MLP neurons of a small language model. Each row is named by its layer, matrix (up: input weights) and neuron, and shows model dimensions 128-255. Each number is 50 + 15 x the weight over its row's rms, rounded and kept within 0 to 99.
After each neuron's rows, "fires on" lists the tokens most often at its 100 highest values on Wikipedia text that the model never trained on. A number after a token or word is its count.

L3.up70:50 66 76 46 50 80 43 40 44 70 50 60 89 46 43 60 55 37 59 66 55 46 51 45 57 58 55 72 69 22 56 57 15 24 51 71 51 38 66 27 41 45 46 49 33 38 47 33 38 55 49 57 44 41 68 62 54 53 59 40 38 54 58 64 62 31 48 47 57 27 52 46 29 54 48 43 82 43 50 78 50 38 25 60 48 52 27 64 32 61 35 29 33 44 42 51 62 51 47 51 47 34 51 58 41 42 64 58 36 65 21 24 53 37 27 70 38 48 66 57 68 45 52 36 82 37 29 52
fires on: "st" 15, "d" 13, "ind" 9, "ould" 9, "n" 8, "z" 8

L3.up793:32 42 39 40 28 99 35 74 44 63 77 46 40 33 15 48 54 65 53 68 51 66 63 51 41 46 73 73 44 68 54 57 64 27 58 28 44 54 53 71 44 48 49 45 24 45 60 96 59 52 68 20 51 38 31 75 29 35 58 46 23 47 39 73 52 31 49 55 71 59 75 59 44 46 55 57 44 35 68 69 55 35 21 35 53 61 51 43 63 46 24 63 31 49 58 62 50 65 49 30 52 56 19 59 49 63 75 54 35 50 57 70 78 49 30 51 31 30 50 24 38 51 43 62 37 56 56 59
fires on: "==" 51, " med" 7, "e" 5, " re" 5, " c" 5, "ack" 4

L3.up442:53 58 17 40 73 40 58 62 74 73 35 43 46 60 36 32 44 42 58 44 69 69 83 38 45 34 76 43 59 67 44 44 38 54 68 74 32 45 31 42 61 58 60 42 48 28 37 82 57 62 69 63 51 60 51 55 52 51 45 74 31 44 41 41 65 54 60 52 40 50 28 59 56 37 48 65 40 69 51 60 51 32 61 61 43 44 77 63 52 39 47 44 60 57 60 51 58 69 72 40 51 76 48 55 59 09 86 65 54 53 55 62 25 57 67 50 32 58 51 56 55 39 66 26 35 35 30 50
fires on: "ate" 29, "." 12, "ng" 8, "ic" 6, "ie" 6, " again" 5

L3.up177:27 58 33 65 52 63 68 69 61 66 67 52 79 49 43 64 56 55 62 63 47 52 61 47 35 54 40 41 40 17 71 40 38 51 46 59 41 29 56 55 64 79 58 53 51 53 78 29 54 44 40 46 50 52 55 20 19 55 32 60 55 58 51 42 43 46 45 45 41 86 59 50 28 54 35 43 68 60 47 38 27 40 43 24 60 26 48 75 51 33 53 78 64 43 49 39 51 23 43 48 72 63 34 32 43 29 72 49 64 32 21 44 50 39 25 58 57 52 59 67 50 47 47 55 70 65 29 48
fires on: "ss" 19, " al" 17, "ly" 9, "H" 8, "l" 7, "ell" 5

L3.up580:55 76 25 30 60 58 41 54 37 37 59 48 32 83 50 87 99 38 54 53 61 33 63 63 54 62 43 45 76 69 28 39 46 61 46 72 66 44 47 62 53 43 54 39 33 51 51 67 46 41 61 41 68 51 53 49 55 43 65 30 56 33 30 33 53 61 66 51 46 56 57 39 65 40 57 28 89 32 51 35 51 38 46 58 58 24 72 58 43 58 51 62 45 34 63 64 73 59 36 33 70 41 42 60 45 70 89 32 36 48 36 54 57 15 47 80 60 64 89 82 40 50 55 59 30 29 39 83
fires on: "ing" 19, "c" 18, "x" 17, "oth" 8, "eb" 6, "ity" 5

L3.up303:34 40 55 42 45 26 71 61 40 46 46 54 71 73 22 52 68 46 83 60 71 70 42 40 53 57 29 36 40 41 72 68 40 39 59 52 64 53 38 53 39 55 54 49 55 59 63 58 37 47 29 55 73 33 41 66 51 66 53 62 49 16 36 52 67 44 66 30 61 34 30 48 53 52 50 55 64 58 78 29 64 56 38 19 56 78 54 54 65 10 39 44 39 37 41 60 55 62 37 86 69 38 72 52 67 38 37 57 35 58 47 17 46 48 70 67 53 41 33 00 47 46 35 56 71 64 61 53
fires on: "b" 16, "le" 14, "ol" 9, "iv" 7, "it" 6, "ad" 6

L3.up576:31 57 39 41 53 67 51 51 61 85 54 53 38 35 51 58 50 50 54 32 69 70 50 45 39 66 34 55 70 56 28 82 23 36 51 73 18 55 32 08 61 61 39 46 43 67 63 74 44 45 47 60 41 52 48 75 31 32 39 43 28 43 38 65 48 51 35 62 66 42 58 67 42 54 20 65 68 32 76 50 41 36 36 48 65 22 42 52 38 27 57 66 33 59 57 62 85 57 48 57 33 73 43 47 58 72 33 77 54 37 22 59 72 66 67 48 58 55 53 77 12 60 63 39 41 45 57 52
fires on: " sc" 41, "l" 11, ".\n\n" 10, "c" 9, " Sc" 6, " fl" 6

L3.up259:34 70 34 41 33 32 51 63 56 43 54 56 50 17 48 30 51 36 42 85 70 55 54 28 49 33 74 61 37 64 53 57 36 24 46 38 54 31 35 41 43 63 43 43 63 38 57 29 44 36 40 58 24 47 68 46 45 24 48 59 62 35 16 40 50 54 66 50 33 48 89 58 52 50 38 51 51 43 55 38 39 48 51 35 34 45 66 68 46 75 49 33 32 38 65 38 65 77 54 53 54 57 22 70 46 69 45 52 51 64 72 41 47 37 62 69 48 45 39 54 49 43 63 92 62 71 58 20
fires on: " /" 51, " and" 18, " in" 6, "s" 5

L3.up713:48 46 63 44 55 12 45 58 22 65 40 52 47 42 51 33 52 55 84 67 69 53 45 42 13 54 70 18 53 58 70 72 41 48 70 62 54 12 71 72 71 64 19 15 56 79 60 47 49 41 69 51 57 56 52 24 38 73 56 64 75 40 40 64 60 81 58 48 58 54 45 52 75 70 26 59 41 29 40 22 50 57 54 54 66 31 27 71 51 45 35 73 65 41 25 52 43 33 31 35 34 42 46 50 55 42 26 51 36 46 42 41 61 42 59 74 52 54 29 31 50 61 75 65 22 61 56 81
fires on: " of" 60, " for" 11, " on" 10, " e" 4

L3.up332:42 31 46 28 50 42 32 40 41 44 53 58 57 95 73 47 59 51 65 33 58 49 65 59 22 45 47 69 40 71 48 52 57 60 73 34 31 48 72 58 47 45 52 48 52 54 97 39 82 75 43 26 66 37 51 57 52 31 48 51 38 51 40 58 49 31 65 43 52 67 40 68 65 53 31 26 70 64 70 64 55 38 39 62 70 34 56 25 77 62 18 54 67 48 50 75 36 70 52 59 25 39 51 37 35 53 31 40 76 68 60 68 54 58 55 64 48 63 65 55 36 13 66 56 35 32 36 57
fires on: "ical" 14, "op" 11, "ion" 11, "ian" 10, "ial" 7, "ap" 7

L3.up922:25 53 38 53 40 52 54 45 60 60 41 42 52 56 38 22 77 27 46 61 61 41 47 27 31 73 75 70 60 56 46 58 26 27 67 28 39 59 50 25 41 73 39 37 40 46 50 71 61 51 18 52 60 60 70 77 52 36 24 56 72 63 40 47 47 35 51 51 86 37 57 79 31 25 41 10 56 40 52 72 45 35 64 56 60 41 53 53 50 34 41 69 40 22 50 25 46 69 36 26 60 05 62 62 42 50 81 61 34 47 72 51 45 49 44 46 49 43 49 56 39 49 52 50 54 55 58 37
fires on: " as" 20, " a" 13, "'s" 11, "mer" 8

L3.up824:43 58 30 39 45 64 46 60 54 56 71 38 41 36 40 52 46 27 72 56 36 60 38 55 53 38 57 85 31 46 55 42 48 53 63 54 42 53 59 43 52 47 27 46 42 61 41 82 73 54 47 61 54 29 56 56 32 44 39 44 55 31 59 80 52 35 16 96 54 66 44 38 09 44 42 49 39 42 36 46 07 45 56 38 55 37 54 47 71 62 42 36 44 35 56 70 51 59 31 47 40 69 43 72 50 67 54 46 44 60 25 44 30 46 71 33 67 72 49 36 42 40 40 45 42 36 51 70
fires on: " or" 24, "r" 14, " p" 7, " most" 5, " r" 5, "op" 5

L3.up109:48 48 53 43 44 61 77 27 15 56 59 41 69 39 31 27 42 47 50 73 62 68 48 10 57 53 50 55 58 51 27 67 46 35 63 55 66 43 61 74 68 43 54 40 71 47 49 54 26 65 55 64 27 37 53 35 65 06 49 48 66 44 30 70 40 46 33 54 53 49 64 57 14 65 37 49 47 34 37 49 68 31 67 32 72 38 56 66 62 85 35 59 58 51 46 42 61 62 06 37 76 45 39 67 55 47 54 38 29 57 55 57 66 55 46 38 64 78 40 57 43 68 51 45 67 54 59 68
fires on: " and" 22, " /" 10, "i" 8, "are" 6, " or" 6

L3.up915:64 65 77 17 52 39 44 63 29 44 60 49 73 41 51 64 51 45 46 38 67 54 33 54 66 51 29 44 83 41 44 57 33 51 67 57 32 49 78 14 50 46 48 51 53 43 64 33 37 65 62 33 45 57 39 54 30 44 51 47 48 33 37 51 48 46 37 25 50 73 47 41 61 42 51 52 47 44 51 31 47 56 42 53 74 51 40 60 92 61 47 55 45 79 45 60 56 19 47 79 59 26 55 31 37 76 66 60 72 66 44 60 59 68 51 22 68 58 52 48 53 40 55 89 30 38 45 62
fires on: " |" 52, " |\n" 13, "c" 8, "n" 4

L3.up432:52 43 53 33 37 36 44 34 67 67 68 83 48 60 43 73 57 58 44 53 54 67 43 55 59 48 25 26 42 38 66 53 48 48 59 49 26 49 61 45 43 35 55 54 94 52 56 44 44 42 53 38 60 45 15 68 50 75 30 72 64 35 55 53 40 52 26 65 47 51 55 63 49 47 51 64 67 51 57 36 54 49 28 60 46 52 23 80 63 57 26 63 43 41 60 51 53 42 55 89 39 39 47 54 48 69 49 45 35 53 44 52 63 72 40 76 48 66 38 44 59 26 37 54 47 43 28 58
fires on: " |" 16, "p" 16, "an" 15, "n" 10, "ic" 9, "ar" 8

L3.up557:62 58 66 61 54 39 45 26 34 66 68 48 62 31 60 45 73 30 38 50 74 57 45 48 49 50 26 45 48 58 53 41 35 57 70 50 46 59 67 71 44 47 08 29 61 65 58 41 38 89 59 65 64 60 47 43 34 51 46 48 38 34 20 54 51 59 35 61 24 69 51 21 58 40 44 65 58 66 78 38 32 49 50 42 82 49 47 68 77 30 60 65 58 60 32 29 50 48 49 78 66 46 72 67 50 67 31 62 67 51 58 57 26 51 31 64 58 54 62 37 44 62 64 69 62 58 31 74
fires on: "ou" 15, "F" 13, "ell" 9, "b" 8, "E" 5

L3.up531:53 57 42 16 42 47 94 32 65 45 64 89 49 44 63 67 62 34 45 66 50 63 43 40 56 54 58 58 44 42 36 43 53 26 37 60 59 62 39 30 15 57 52 49 36 56 48 77 49 51 46 27 61 32 27 71 62 84 52 68 48 43 70 79 40 40 43 62 68 50 78 64 55 32 16 46 60 59 41 39 04 40 27 39 58 40 47 57 54 30 53 73 41 42 50 53 78 74 49 52 56 19 50 64 69 63 56 54 59 43 53 29 53 70 50 30 55 47 55 54 38 72 40 45 57 50 49 50
fires on: " B" 12, " C" 10, " G" 9, " A" 9, " St" 8, " P" 7

L3.up311:61 61 39 54 45 51 51 43 28 53 82 64 55 52 23 78 50 46 35 83 52 69 44 38 45 21 36 48 51 40 59 68 09 22 38 58 49 66 41 40 14 38 54 45 61 54 58 45 36 63 18 50 31 62 33 51 60 44 47 51 40 67 45 66 34 16 54 58 59 65 57 37 41 50 48 33 62 61 69 51 30 48 45 44 39 45 69 47 71 65 50 74 50 40 64 51 81 44 58 61 56 66 43 55 58 59 65 52 42 55 28 43 41 54 58 52 47 67 34 51 18 37 72 53 44 47 11 61
fires on: " P" 21, " B" 10, " K" 9, " Ph" 7, " L" 7, " V" 5

L3.up951:46 59 38 12 51 58 82 88 64 43 53 86 47 65 63 65 54 31 27 68 71 57 55 70 46 56 32 50 58 65 50 49 55 37 59 25 54 51 38 36 36 25 48 43 31 53 60 56 49 53 45 27 32 37 36 50 35 67 60 61 55 47 45 35 27 40 58 61 54 56 64 50 54 54 22 61 48 28 87 33 26 41 39 36 15 28 37 48 31 47 58 81 60 64 59 74 79 63 59 65 49 56 40 49 58 58 18 70 49 67 25 56 31 78 45 51 59 64 58 65 27 30 38 47 74 59 66 53
fires on: ".\n\n" 80, "l" 17

L3.up10:80 73 70 62 42 21 48 46 50 72 22 39 54 23 33 51 54 57 69 60 55 65 17 67 64 62 43 61 60 54 59 52 48 67 57 47 40 24 41 45 33 42 23 42 66 59 74 59 71 46 63 45 18 35 53 43 44 41 54 47 36 41 42 65 59 19 67 53 39 35 41 47 85 54 17 22 99 47 74 39 34 54 53 58 58 51 22 69 45 53 26 61 25 52 42 36 78 44 59 65 59 65 31 40 66 48 48 41 40 64 57 73 50 52 60 48 54 22 42 46 49 64 48 50 47 43 62 83
fires on: ":" 64, "n" 10, "t" 7, "d" 5

L3.up35:59 65 27 51 46 39 82 14 54 69 41 61 62 27 30 51 38 43 73 63 40 48 56 31 74 43 76 52 69 84 35 50 45 44 43 47 40 53 30 45 27 87 53 50 31 66 50 59 43 71 59 28 57 40 33 54 30 59 64 47 46 48 54 49 53 47 42 56 65 34 60 31 58 46 57 44 34 49 49 25 61 26 44 40 75 40 58 54 42 53 69 38 59 41 38 58 60 48 31 47 38 28 38 70 72 65 51 86 44 46 26 35 47 74 61 39 39 39 69 47 32 39 74 47 65 50 59 49
fires on: "d" 24, "og" 23, " d" 11, " ag" 11, "ug" 9, "ig" 9

L3.up81:50 71 47 50 42 44 69 48 72 58 41 61 45 54 39 33 44 45 70 49 15 42 25 62 37 53 67 55 39 83 36 53 36 31 58 51 28 50 55 50 62 58 32 64 22 47 41 54 55 56 68 42 53 48 40 56 56 41 62 39 47 52 44 48 47 73 45 58 56 66 36 45 42 42 50 68 68 34 50 35 38 40 46 30 76 42 30 67 45 46 55 79 46 64 10 69 37 22 47 85 44 78 38 29 30 42 64 67 25 44 53 20 41 63 60 49 66 54 49 41 17 62 56 38 40 68 76 43
fires on: "le" 19, "-" 11, "==\n" 10, "th" 8, "h" 7